From a checkpoint of a small transformer trained on Wikipedia: ALiBi.
MLP neurons of a small language model. Each row is named by its layer, matrix (up: input weights; down: output weights) and neuron, and shows model dimensions 0-255. Each number is 500 + 25 x the weight over its row's rms, rounded and kept within 0 to 999. Numbers have three digits each.
After each neuron's rows, "fires on" lists the tokens most often at its 100 highest values on Wikipedia text that the model never trained on; "fires before" lists the tokens most often just after its 100 highest values on Wikipedia text that the model never trained on.

L5.up376:536499486476466473531464502539509465526464477510462506466510478529527491530505541462491533486497517482496552518524475512475484483496476464499526501542486500461528544502537500497534492476479474524489482455492475508477486496517507476497506483483508509450487489495538510477502531500500508508473528490510469531436479519501492533481465457502473507531501489467527517533501516511517499518502529495494472514518537513526557509457478514468462478502466446502524559496475472515527514529527521504518532539487487471493529507497475471481489517465471520509507466486541486479493469533503536481501501560495482531484509470472452507490503537476511515512483510539490503501492536534507499474475448516511526432496535490489465493547495527525514494508509500468484463499504543518450466458511527
L5.down376:506509490508509489496490501552534521504489479476478519485488487500509530528506442493459546510483471447501526488486537510492499439469488530501511481469543447474511513480505543506507527506459494513523544571471493559550480516443499510463511522484506517513489499500531540469495510500510541461528494481524478484487567470511492505483525505531524502493506491528499488483510498493508479484463530470487509471520489474491532500533506503496447507532531510525509510517507501496535468448482516555539524487467508462524488478527455499486483479508489523535487469495504516501521512534472514512531480518466497504491500495437530486470499521458502486528470493494468495471496485499531510485539509503489474495545506470493508453484516480543535504471515446475546495492448505513497468502473496
fires on: " ", "0", "1"
fires before: "0", "1", " |", "2", "3", "5"

L5.up176:477536488521458505555503492502521527499477513513514512514519521511502497478589516520512510501476526495505462522454500510511510466491518492488479489497499510535485517476509510473496499496491497511453498473487496532507472515522487482501514448477504492485536528483507551525474474504517537491452480507506533525518517489513496451491468494484480531502555505512504479480470474494515503527544451520512517510494496506482490480534560490489474491522539449483494462498530498487470490500445472475526508466497502506474528484481535558508464493510551481508502508520533512514521507489448490541529480495540516520483470458496487467478495478492482560475514497449425502488491527506537452568549501483460498496504531466478503492497486482520543518479507469465518529473503485484527494504473491
L5.down176:494485526479494557485517500505517464478511475493511489464510461462460517530438530498496496523467500513507550518458526488486482500497476471502475511434520501477521512531522484507483542485507486518514488476515559442496501468473487512494532514493531465497528499481520480509489487485476493460527505530498490491520461509517523505516523518474509511506523486491508493473481525498569507445500528479539472468501483521485505497520439496520544504480488491497549513493489492484546455508557507514497496531521477515481507481580507473497496506504501494472531499510483495505502541561513509454492518481508518517550510506528465538504478463500514525512467524506474507517497481512502523454440520477485531469490474495496507512543519489495434488492478493512491494484501557464479512532458514
fires on: "\n"
fires before: "\n", "-", "|", "2", " "

L5.up298:482495494530492478489491480484498498504464496465503506504509522503529448560513473519508490468537509506496490497529444541543512454505492495503483498539523490507518546493492492496504495522497465513498498496502531473456437513508488509494526461544483544518523510490539480488521457528523518534495490499523489514498515461505517503450456503499525516494518519496509517512467471477519513500501483504526525453513449524430507521522500504499489460467516498484525500533512527468440467534469517495478493512512530472414474501528522519525518512495537523495510436481469522516535512511429506516502491524539466526517497492467548459490479495532525509508497462510487508491485508501477492565466538504452497518529503506496517515464541477476510484506473500464494487498525510500504489504459522
L5.down298:472507530524518495469506504531531506505498498467500511488519498479519434498488482507504522492505512471493501491489482501485490488526450500506501536541495511511522488506468474533491484531442509534465521497520512457495478512481496492488518463474481506530496504494505485476502499490512523494489491507512505513526520489523502501446520509493493521461530515481479511532471511493480485496499532498504516489512423508466503490507487545497500481527485523493502521461480550502483490499516513515475530509494488474492486528457496533536514453475518479494491517515511513510504531506494547493494532477529465515497490583492479459501490494519515513508503483526444496536494490527499512542476610510485485487489410499469517516525542495502396510511490493486535525444532522501448499482494544
fires on: ".", "\n", "\"."
fires before: "\n", "-", " The", " In", " It"

L5.up364:497490513493519514481501494522494475479490513497480462489467466461472545544471514478467492487460495529478524519480512508489522477535490510498483507492488528497510503475523498505496505497484560527499439528429531467495473525503523490512486468520513519481510470561481501529528552508520523503512531492480465508527530507504530501511511495497487515476520489473474527520482524514508509555492525488555495528492470512522490479496461513476516438481498469484539542489474531505538496462519497467479510507473489465462544489485517486502495524505484503487495458487488517492534486488506542489488495547481507475540506452488449484482470546483521481488472489537495501531474531508483545470438472497497518492514537435497501500511502512512542520482489502484537450511535552522445516497509537
L5.down364:502502485518488508522482471499489552491521544509491519484466488503509523481537416498496510474511546516515466495520513498554556496507503528511470521503477487523479480483484486485499507495487515494521504524468460547524470526537497503513467504499479489468468477495490532497503491488496503499472506493454556494512516513501457508550497505500492530515525443474515450523487503485468504474495484511549498539487474497496493529509522538464487472540529520478488514488468529525506510516463505495528497497498498500528508505454495528501459513473489493534498467499486501505485478474501491482550484496510535481514504471502527480484494537478529500488500509482455539444491521507513466554586512422532457554474496476489512510517511525474480500503512465459542516477489463548511536486516489
fires on: "\n", " ", " |"
fires before: " |", "|", "|---|---|---|---", "|---|---|---|---|---|", "2", "\n"

L6.up234:497490471510524452476500502506495513493478511485504523493442481485525549486494484453501509466523528520498494523524497450522529504527501515524526488485502495491526465456518508518489501470473477532505446544491463448491488501496542497470539478487499546490478488555493484460518517509489508435520539515519516493478508502537514520502497477502489472472472484478493496552490475483524501527483473503534524514491507489500520453473463508451499486514472539510508503504485492507540528519538524514506551560504468495482494482478487463479518469479507550474454477474442505518491456507507534484492470531511513504510517458458475501498470522495507510545480520493480463457530474531488490461473499538497526553496537487477459505528513519504519520503496501447479488494489528518443475481485497
L6.down234:499503468539494470516539497541482476537488527499535514465500482554499489475489427529480537520497494477503468491511495457523525501490496556522491508491479486483456459509478515488490489526491543515550534538493493526544479473474459534512500490501455550536514492504494498510505524460482459497479518529501496511521492493493479532520491538483502500529511488517458467493497512486495468485513511492505450541490512484531504530503507551494501485558516489489517483538523506517497552542482513499493493499475502520500483498513474556488462497517500481543484492468502514432529493488480484512537509546482486503466506491459507518491450564459478472526460498505515509495497559509491500506518519477479455474534485506459528500487507493483490502466528451475545521493487510530542483514498490
fires on: " |", " "
fires before: "\n", " ", "1", " |"

L5.up18:479529452465483464488551486526495502507514501515531523514502541520496491481518487499505485495487521454542469497491500534516528487533508514488486490476491499505498522513500481464507511503488493508476561453483464496516441524505508455503523478485468509521510490472525507506480516467516512520485493496514550507518443484493506457503504462482515527478533497481526476470485455498498491462523453502476489502470490498489490495520591495522508511495536494473464466547528496505471496502482526497539529474492526514502520536480512532530528484485508446512477529500513501480532528488502512480491517481515520514497476474459481498455527516544510498499453484488469507461502546522513486533601537477466514511554514523481456471479498512491514522516511464475485511490509491431515484476519503
L5.down18:502483521519494525529505475486533471491518503502496499487515476511506548507464533492496484506494510546515505489489523460481485512480495488510472529491505519508528510498517487506497522435475501501525478529510512478484521476509485531482541489539503492444517481533480495491516476496494485485487498502503501498526536507501507519487499537502521508548516500500491508493508515494533466469505491489549478535490470500504518476504428520466493473490508496507537524478493519501524468496494509495481500561514478510506486455500529506443472514463504527516502475454506469542524535460537516498484503509471533444507517510507497540519453477478491519521526524533425498513514449517507481469390543473501517466483458488500533526541504530489408461475503478513500510496503503544482518507522522
fires on: "\n"
fires before: "\n"

L5.up432:515526526489495536506527517503515484477481519488499486493515558524523471522477511549521474501515444492508488514471480455552526469505506531546498506502516555505453474486461506515489512514529504509501518497518524465471466490493481470575516437511507497480497456520519503489486480506513501514408508511488485529519492499493497452519467491524469488514473469485485503504499494507487513508481515518478547506492469524508485472436485524498535510517472508512540512499500468471501558520485455491433563487487496487481485511553538502472494485493472499433488507497490511477502470517476487504478471488535508468496520480527465521561527467484534510502494541495502502491515483559486500503500537492487491519531537463500504495483518484514520506517496508497487503525471479477525521532463490
L5.down432:499458505502502507507481532511459475485502516485507519502528517474504516464507491491516547498512480476511512500443507480486495511501474529509458481514478541483542503501541514491531494519498479516502495470551474530521520500499560487459534516503445466574501469495467512548529540475494522510515539487516555524526531471514502498541523450474548485492486494542493549504544512480498488539511515497519509484536501503521488486462502483511510460493469435440513508496471534503522459498477466496527487483510528498463542478491460512496485483478506519514467505504510516529484511487469458457471498545482513539474511541468488464452492566498480511495517486517511485498478492488490484490511496476494523476436525477496477476486485528461486489538504527517483516517513480499482519514511500
fires on: "'", "\n", " (", " from", " of"
fires before: "s", "-", "\n", " the"

L6.up173:494510474505488528522493465511486513491519516520490505514485504487518549558476509469469479504483467492479555509459486465511503461534492481504517483509502552491531493500513513503504467458515537514508473511483540480463492482526502504516494498504502519458526453522493482504469489509519505480533542487458497515514545500527494518473488504527494493495479460488493511557519485515478500534499495503505541473491452531469549445493477503452479458509458496509498510474481536470549489486543466464466520518516470470503506446488559482498487533470485460468496446493501483457515460517523529465511471503485513478497525492501495504540529493475504498542475538509460477497543497510465563484446497540509507538492516520509520508526513502512521487493502487524537495501510530542455519524485522
L6.down173:490491503530491505482539529492519487503494449437504474485528510490519507460486507494525497511472525522481491519501525465514522486499477521496499506518478546567438518486482518473537494515509535491516557523521490495475491477516465465476485488493520515508458488523504516530556503480513488508487470436491529503517476485477488500511515522538500476524474510507457472490504475498497510447585463471501486530494510493464492564494505529486513521525480460489473487511482502507436461539446504500472472506489536487491444504485525517524508484494545474501476507502537544497516528477534473512502494483483486511512490523534517473515486505476507514512501490474484512474557499487516478500515533481505512451484483508481516538515512530437528448491496498512513525459502497515510551497538489
fires on: " |", "2", "1"
fires before: "\n", " ", " |"

L9.up166:496537508522481514490538459499515473497482492486542559487504484506509525476483522491497520488479528513502496513496475505480501478508509410514524495522472481506547534515460495517474482448499533521544480475496551455522489517496552496530500458491491511457478494502485541500466495480487517495493491484503505487470482473459514495502474493473512499502517522487499481543454444453506505503539509485531529497474505520509481488481510540434497484496495517493523541453514483484504469544510518477517493547561464502465503503493500498458467494508483504455519504494529516459544488494472533528547469497526449510512516480470462503516488498478470497515440548491492486486515522518493488502491544520463492508475517503496495531500509522482522498536538479555528510486516532534487465516476495
L9.down166:476490472509497478445494508499506481444504480490477484511483487510512494515551514477542532517526482458540496462521468511501494438550516444436499444481526533499514522534536447551531454532512491487455520514523531496469485546510535492510480489492479475488497495505481503526506503510523442517425495453507499498493504560455508557499488475528464503514456501494508492457477466453506542518501496480524481505485501496505512473499484496521503475458452508535505519513478514531523540539522509506533496501512466502509507526513512499515466501486506493465522520511484497492518520487507518484510503582494481528455503493495494497516494502464500556505491486517498499497494522518491518523522491523511495464533513531502513542529477484466488505482485496525482483498479498517502457505523494
fires on: ",", "'", "."
fires before: "0", "5", "9", "2", "1", "7"

L6.up121:477464524474493515509430511516503518485507529514468538515513482515521462544516485497509502494494478506512492505468473495530506492518476521504497479490479520505482535458470518449501514524495494517504518479498456500438475526527506473504527435554556518492519528514519520505508506565481528513502526529468494515473446505509481477492483436488488529502498482505514522516473482492471552471486501493498506507507474527488490526443505549492548485449476500476496528459474520479543512501468487489494530521510535504500557444521476509511564489494534530502487491498522466507499478494474493504493483520539514481455514479512492514544495506512509493452511470491497497491476496524475520505496519529488528466522519426534458519499527494498524506469524533490470468510496481464507531496472485
L6.down121:524490512467463520506510555486507533501514495495508560492490538514499488483529457499579512526485459510502474504482555459474499472509502477510549473492498528481520544487497539496498530521473476492477540496526496486496544486516497482496465513541480459510496483489516484506513470473559500514540542492469510527481506563498501485493487508464525507506470517500473504505484473534509476503496498538498523501537522516523495498456525505474491467500484532483472541508513498469499466511509539433468527503522495453526463494442483506505521489496523507522542472469465475490499497447482501510549495508467504481497539501495442517516484513523512495478447500487515479465533503492493454511482481488525486485508531499508523496502531464498540497493503575510453530503483486502470496495461493
fires on: " of"
fires before: " the", " St"

L8.up198:468524481525482481493498479475469534473541469473498508483522491478504456523507495513497503500462502503485528472492499485534546498526440520518508525496453493562496510471510504536508480564494495557510513505500520452451478510505483493486507489559468525551540511513531494521502478484525509477508503466524501530505520468532528496456477503495475500473525530493478490567458504480520488444523486488487504479519469483444466496486445501506480487474531525458500484505441527509490453532485490508447543513523492508484471512487525538500481445521482511455505522501514520505511518493458496506493457481529478490478502505501499486508517497518555532526518471503470502500508460517466518515462560518477524524483497527496494507509527486521510544498510491480514534489505518464482520498501490
L8.down198:495502485527492501488519518530485500492529494507499495502502500508504493499496494493502478529520525508494492482480479471521487485498467516504483516515524490477506513481485510495522498490508478522514510500535483488495480513498503497490494504497506522487515494496509509489516508501504491469498525521515508515538501475493501499495530500491514491510485463479503492504468495533490508501505489498505492493517479488483489512490481538458499511498502489488511487494522515483502481514505493511499503494479499501508491490512484500509513521488505497489514478487502520486492511505501496514501510475522506504494545637511511471506512504515496513506483490523485483501500521508530509512486551515508517500488303495516528487491500521467292493482500506486519488504490512494495484499529495
fires on: ".", "\n", ".\"", "\"."
fires before: "\n", " In", " The", " It", "-"

L6.up40:488531510498482481502533490506519504482475493495508506462520468483547448472509525502509512492540481479519481485475485483513508458530462516527462509517488492502533508495516503515511475570463480524485511457494505473487432518487500491484549449506494539506508512482534482454491463546505508510470506486497465505503479502520517476460480485473541548470522503499542517549523464495494479482507521495508535498508462500476500494510518505521518467493473521486561480503521513468480495539483516497478508518497499471457479548497503519528515472436517501487506486514502496522520510527512550492497489490527469544508504496469497470499473497515581543468506486554484476514502499531459498544456564509490494476524506516477478507491510508491497528514508493438479501464549502496459466513475528
L6.down40:497493514530488493483495476502485513467503532477497506484522524494500455495499472515538490496506491505501494467501454524516488495512471504524512518543490516515512505513505497502509481535511479551483525489521502409474456511503511483516565448545493502522496512508552476505490509509478527482500476499515520497495505480522520514470472488495513545467521513489485521513467489470501509474515531492498543496516403501468480499491460501527528504507519499475501510473475538482477471531504522525485505502502468465478469482480523520525494458473521489469498524501485521514503542515493495508477482493546484518500467559516527476495498479518533523502508493500450492499503498522497491519504617528474497514498424491502537521500527485479406503512500536506488514464506480503468526490474510
fires on: ".", "\n", "\"."
fires before: "\n", " The", " In", "-", " It"

L10.up295:535481463488501497464503473474481447494532468446502528485563495500512491469528489472479516495499526502474519485531471530516529500480550479524496486511476475511514502490486505505516468521520539513521516505505544444546486536493481519485522491547499535459480480501509503519452491524512507490462491494515517513521566506487534502498433499507508510493511463496509529511485484484487493511523506490491494526548487501534491502496477517495535492512532526460494487550475490452488541500509464500453477473521453510488517538532583479542471499491501523494460502483486484530506492472489476523467485469476451514500499478474505458473509498489526515527423520518509503493478528516490510480505521516487502544471523500514520499477505532461516468461475463499481492515558543496491480508520517
L10.down295:527462521484476563486513489502487491499520494496543516500471500480485487489479500529494509503506515484537497465506471533501520492530485497496510475479497480469458500522482517487470476478481521534544509569495502469494489554520505457472496493544473505476499487485474513507498486450493475496465476503502550511502517477553536514531502503527486491492504476496487497509494533474485516494479520482520474468519494528483446473445512478498477474459485501501487496538518542538470518500501496539500517521482527529462500507492545494506459500507533536506420550484525490525509524457462485475521482484480457492514509476496524527494478540484457469525522540491478532494517467524545490487495489451520492489515575506514524472471483534504549472558505474538510515525511484543495504504516503
fires on: "9", "8", " very", " so"
fires before: "7", "4", "9", "5", "6", "8"

L6.up104:506532502519492494509481511474469514466511499479518501515523475502561462501519513520506514488512469514525524459478488447513516461512484518543491513506512520500501496502524497523515451530481482525558534481480529449504443513489502501477536441537475500499514494506570520467511469531485545527497474455509512518463485497528543483491498498482574529454555495510456522562501472501481467466494516481497524480503452487481487480502529486533520461474486488497527485499498528460491475523522526466515509511515484480478459509454495507506498478479495478513523467487516489509492546495518507493505481449526435503510466501462511492505484478514494545493495496534490496500513523492480487535484546580502491525496503514475501513504487476484517539490490482494484490487524547522476489514487473
L6.down104:496513474519489468471501495505526484461504510470502512522506531517519460480502490484534525490500509491496492501510457502511508494504486499494516488531485505497513524502490508504503493525507499521468552480499481460470474510489515474509518466556486497509504524501532496478485535502487539491481485495536547498479491497500507514459467472499508528495540508514515507536494477493524505496507510506495535520507472487469504510499453513482523534500493517493499516523525481484506504568504528519491484516497497463483490509491502505484497481459519526494497513487490514528507520516497509522493481515543486500502475613469509492456470487495513508496464509497459510512509512514492486506490577529492524519487380504508530528472491465518335486501514513485481518488483496491472505483480496
fires on: ".", "\"."
fires before: "\n", " In", " The", " It"

L5.up192:511522496493503492484499503510473472539521501414502514484505509547478462509443479498537511534486519510512528500474483538515480472520482511494500497492555489481474526516514475486465498525551526506497521452473502469513463509489501476532504505510488492508502558481520493479513498492487526526523505503509518483503473486493495460455495516478494528458526503485492471512498504491494535499496451500481492458461463489489476500520540489525529535484534474467478528541511494494463507541499472525505515478490524483464473554506503496561530491549507494465510541517513545488518501484460528498472475506503504463532510474493519512492537506537504512494466528501498520504441523487473547515550520506447515471515517473517463480502511418540512539499506505467475505491472470444502505529504493
L5.down192:517475508526516469565420470461485503485491477518500483506518504472518515499579514484518521462498460520445509509555512502458492471494518493518539481493488520522517491485528520487517484480510509506548475507510480495493535471519494518504501529475530550461514448494478522508499492538516487443470527504483514530483506486535498526547491513470488487536486525511505515488531525509526474457483518486467488484538517495513524498528496475514489473470502488537479482513489483502525488459478505537469472500507441513439521448481550528494481515504498551526496500506476476523500537517482489484502489513498495464455495506564501524518510478488460538509539448497513489483465458509503500499479523461477528509465476525516510486506520525475451515512481536497500515534503489518521509484507502
fires on: "\n", ":"
fires before: "-", "\n", " ", " UTC"

L8.up54:542542473510482471497519477530514489520476522530480494506470531481479489519537466489504503497484542504527548474487517519501501488495516500519482498523500569481489510475535506457485498497458504456477488428453469498441481478507490454490519495535505494480518553483585500487501535459529525497512535515490494517490463518511522496537512493491508502445505503445525531539492482513472525471479482504499507485526497512483539470513513484506546499531491526466511529508538520497488503481516471533513529498465503473497508539530471500505520509434500492548521504509470498490483456498518504453480487525493512469475510475527458497498523487524513496488447499548480474478519524505496508498451461529518492494543519500500447505480451488473517504521521489501479504497475503505459513460486491
L8.down54:558487485506517493507527508489503445512512501535497532476500489471501475453464482511505506523498514496502493511525506514502542518483510481521540538492489475471505522508508553522496525523526468476508548514512496522525472515511529509470503451507488467532466512513493487498523463489462501476479523528487536513507503431527486428493492546492498505517464488471483478555500494453523487541524476528494551525497475461476514535542530506543515486505509520519483514505526486497483487491516500491511520501467509502465534483500502549468522500475463543530494510511483491491461440501515491487498513507479480468501550514485467514492474498478484505483501505585484455480483494478518490514486486523540497545545472471520453504504453478508475537530487481517488530534471500495533494505523448
fires on: "1", "0", "2", "3"
fires before: " |", "0", "4", " .", "5"

L8.up169:470520490555506488505545525496526475487534502471486526478496506456513497504522473484533507498442488485494538488518469503516512468492456518533463511544467492510476507538511521504473502526455466499488537515500519470479457496448468528501498475513514509534529500547544508489512504522489518489524497506504524514481466482517509520441503515485489521473522513530509498529497489476503502499505504503448522516518452526491481482524471478506509488521541468476549500509506498470452498524557526521506498514523473466490508476479464522548473439477502487434523491468504527522547522495457504532487474485501480494506510514514478485510495446520543512480473482508485479513496493508501545508471571523489491506518489494519454474492489512517498518507507525475467535418501531488472500475462522
L8.down169:509528514499506530504510478490490512517493483486502526502506492477488506496507511484509468538524514526506482498494512476502492491457493504500497533497504491511524473493490515508501529513491516496481515510524516451486474519508473488490501495491516516481492507506521536514510522492506494480508515506505520506498502509483510473467497476500506534516502496526524490479518471480515515484509487513521504529507472487486481505502464488478523516492491489494499495474476511517500500490498524504548493540511500538497502513495519483494534502498556490485502508488465513497497526482508512485491533489539518494506498612512481501507511509530509521484446438500480499511534509529509492501472551491472510490491349516508496497485470500504305474475483494519524512487493509516491476460489487
fires on: ".", "\n", " |", "\"."
fires before: "\n", " In", " The", "-", " It"

L10.up108:479537469463521488495488444493505520503514486509488489485504472498492548512475477468518501477469536494496473504528502464489473467536507483516513519513510478517504534530518486508507464500501547530505511529483469473531481516472506481509522484500494492460524486486491526519503484512522507551507493467486535484471484462463508504487518416495512499530506498484513489493463493484510499446512548495504504481509497452444491503465460530478478491503521464505499516517470541491531520531526543475509504532538482493454487527485513527525480455456517560492510513502535550473491464510444541487508485529519490467526515458496469466533457514499512517460483478506514525500495469535530515515493557480460475506546531505528469524545503511524508483507511487532517519463503518550485483500497542
L10.down108:504527522499544467476493488490493484479490468533497485468473486565496483529517473489499506499496488442495486531534503510482508501444516480488475521524514553485510519494518477512512520474501513514495510555500523465496487484487535524505465453514513499493462507539531515499523494525499509504468521475510494469458500501456494522541479453514500497526515501524500461468499504508519490480439508463494492498494480518509487495489448484557544523513512510519504498480548501523504532539517507538521499521492491564521504451477535472518506540515461506519508464485484499455492541538551525528489565501479536493504448469525460525496469481450522469433490472488522485481526492532513483515476491470533491520526546519479515465502465489495491491498497514462488508509480506520469517469512492
fires on: ".", ",", ":"
fires before: "3", "0", "9", "1", "2", "4"

L5.up255:531487466499532498534484495528524505495484466501521510490508450478509525504478491465466534484466513517541501490496479495478494490485479458563460509535487443488527520512537492481537502479454504533472460477447518541494486491511494508494536485461499539501495509497507479497513508501530495512526535479536468512482494525500460527417492457506497504488515514483539517539504518493492487529526518490504515527500490533514528478501514468484465485524494524521552523495457517498508536513543509478539532524505463494472501472500479513462470501482500496475505464477534501480499476532528548475497490538528479528504492467480470494484512523488504491520467499534505470446490497539477540464492496503512512461501538504502510504543532526470514516492490457482471504494516548522452436466545513
L5.down255:458488476497493487521494488514519536488520491480519516494492465518523522506519459464485542551470517498466512498510479451505520500473455482506490459497476463542538496487494476468503521446472508535501485550500478558519528472503479534454474526459505508508490502514507494478489551526493481480495524500518517502495549484523525516458459504538515499507524460511506483495553488518553475506485520497539482540481492525500510484503529535471442505529501492524513497514505528483528484505533522533527498512480522490466498498521480518476463461471499478576476468432542514487468491506496508510535498546500477505528495549468504498512507522498483490523523495464522488482513488478509484461535515482500491474489459501491493452522494519502484509469487459485499529452450524511541475532526486
fires on: " ", "2", " |", "0", "8", "5"
fires before: " |", "0", "2", "1", "4", "3"

L6.up98:498539545513499488524464529535488498523529470455480489473504504466523476520477505508519518526510492464521543486464498518536448488453466537518504504477517496538503531523499471488476500545491540510515525497519547483480513530515486488481516506512524525498511467465528504474490509486515472501483489469493469488510475521512487473495497498540512502527532552522490491486494512494485495511468479506479484489473489510475518478496516488477577458496470480504549536459525465483504539501461510497456477527515514522470500523534463513539477455490514496477493529515509526449486510498447521503443457493511527504510487482531488501491538489503485520513456499519494507470403530538516524475489526501480511496510530460511511506477518462529541489502496527523501456507511513452529498532512455
L6.down98:451528501487532501537469481543468495505490512505493500509522524497487478514500497519483529537548506465518541516470494518490496513529509536525501510486502490500505500531513477491459498473542537498535485503545527515518531502505487525510504519477514518484461431489471485538490484484543414443525502498495503485502522525527505563492505493461495468481492558504498507468486506499492493504523497519483513515551496552488513493503537466468524520459490518499490530481493495498477460450484564526492483527486468516488542503499482568444504494473536530525508478499485516497509512491482492478473489518517506489491489520519522512496471522470527508467488477513460491495448500515438498513477493474510545520479499508478483496480485489460499539489500458473492494542458494478502501427521486
fires on: "\n"
fires before: "-", "\n"

L5.up172:510547518493521539549543474516532509493474498531512477489525494479520467481529534504488514503511500504489527518514468448514495459514496498513482523496521531468504507487484510472537496484481506534484451486497510476469510533529517524496543475530497501553428527495495512462528459493485505523514536516507454505470515472545479491517473481492520505535476524512492534500483490464480488480500503516498468462530436479475483460511494507444479532507472516494508499519516525493483528535487475479480502540491501477498520507529489498499477523516530477467458493429481491509462472527510554513500512476550484508539510487520456529509530557459558529545525512496504467529510505504534493521502551501497488478493518469475482506503528505494492514479523509537508507464550499486492460497461505
L5.down172:503466483540499499492526538512483478508514457453518510498495475494455492504458546563516524480454443492484520494499466476498531489480521478453466457524508510471487530452504457490464476503519524523516559542465501486490509493537526503511522526471453489482478463510511510520538528507524479545485463509468497492497507529506518489516490515499440497494505502486520493527585498546477441496473506477516514502526518495541521515454502510514480488489478493509504496509523490505498477496514502491481492490503502492581522514401540524544495538482498496478505509477532501477478561496496495484490538548496470503475482502493505500508474502515506525507513462495483519488523517530475486475487489518485500508501522497483491515546510532525555481507504484498495500525487501508479494507475475
fires on: " ", "'", "-", ","
fires before: "1", "s", "2", "t", "3"

L6.up286:497492467504467529488503500518512474505507550531517567478510544441480497521488491507532492500502484460524490467483504494531521499478505529493524466536489490518544493464511510503509488500486484558507514471489504473450444501532505453513500542529508501529534483510522505496515493528460506495503504493531463561494497487520502458521529479517530531461493477487483480533499425449515488483488505499519493500497471488432516486467526522477519483557507484501521522437490506474485519512500479454442541497520506518489544461523530513543510511476513500474487512492464473513509503532462534488495439498528496485509499473477521500506476512491480493481478517491482471494548540522496505489475533499484493493501514501515460519506511554470525513506492496515466449478551470506520496512482501
L6.down286:480517504530472467505490470495505465490565538499511528480499538501557534509509490507532479498511511540476503492494480525509498479494498472495494531491482500550501488499495526488515514561514514462510498488568497484528521536496515488524489490497485512551526507503522486476405539490495494494460532504496502489514470498474519497511473476535500540529475488575495510542499476489472556510504515488539482509548499496501487476502501520489505507493489472483474482493521513490480484507515478494514529531519478486498502481473496514437506492489440482476525457504500526494508498492449478545544466470499512497507529535493538471524494460518506468509479488500526524522495507566465493528506520464490538475490447505502520533497514488480477474466483515475493512430455471523494508535480495
fires on: ".", " At", " By", " to"
fires before: "\n", " He", " The", " the", " It", " "

L8.up21:501516467504518507524494474485485512472485500488505493496515505522548431500503482522501485505485488495501531492535480500536490458528463475519513527518502522525494552517532481522490443515479491533483530496502492449506445520460490512496512467528495522514495493479572503490490493514499549528507469470511504503495522476496520498462465504497538496492523514542488500538485496472489489464482534479489539479505421503463486473508481487521504481507526494471513512513503535457496487549488517509475487484533493459459468542480508543501492472466519501469535486479509511518508560472514522534492505515515448507497431525490523439515535462486509531509497484540476511486449523500478506521458579544485499517491480496509528500505552487513489508492480491487477515501512524514466492528486489
L8.down21:509503493495517479480505502507504488506501518495514517490507509498491502496493483487482508508484498508497504482508493488504522508509526513500543504508489511497509510510486491501496486508502534513485530516517506444488477485487516493516511482544495505514478505518495503508509527496513491503490501494490525485465483479501514527481482513529492523506512488504485494506501505500469501482488504500501484504523457490494498506472447495495512517496493523494507525505489487515501490523484522510488517532521480483504495504524512503488494485485515503485497510491500484505540526516488537512494524494523483502497510642515489509482493499475531506507488505494487509475521489536504483482519540507493527515515336516496498488488494497509279495495497519495487487508508496495469478477500507
fires on: ".", "\n", "\"."
fires before: "\n", " In", " The", "-", " It", " His"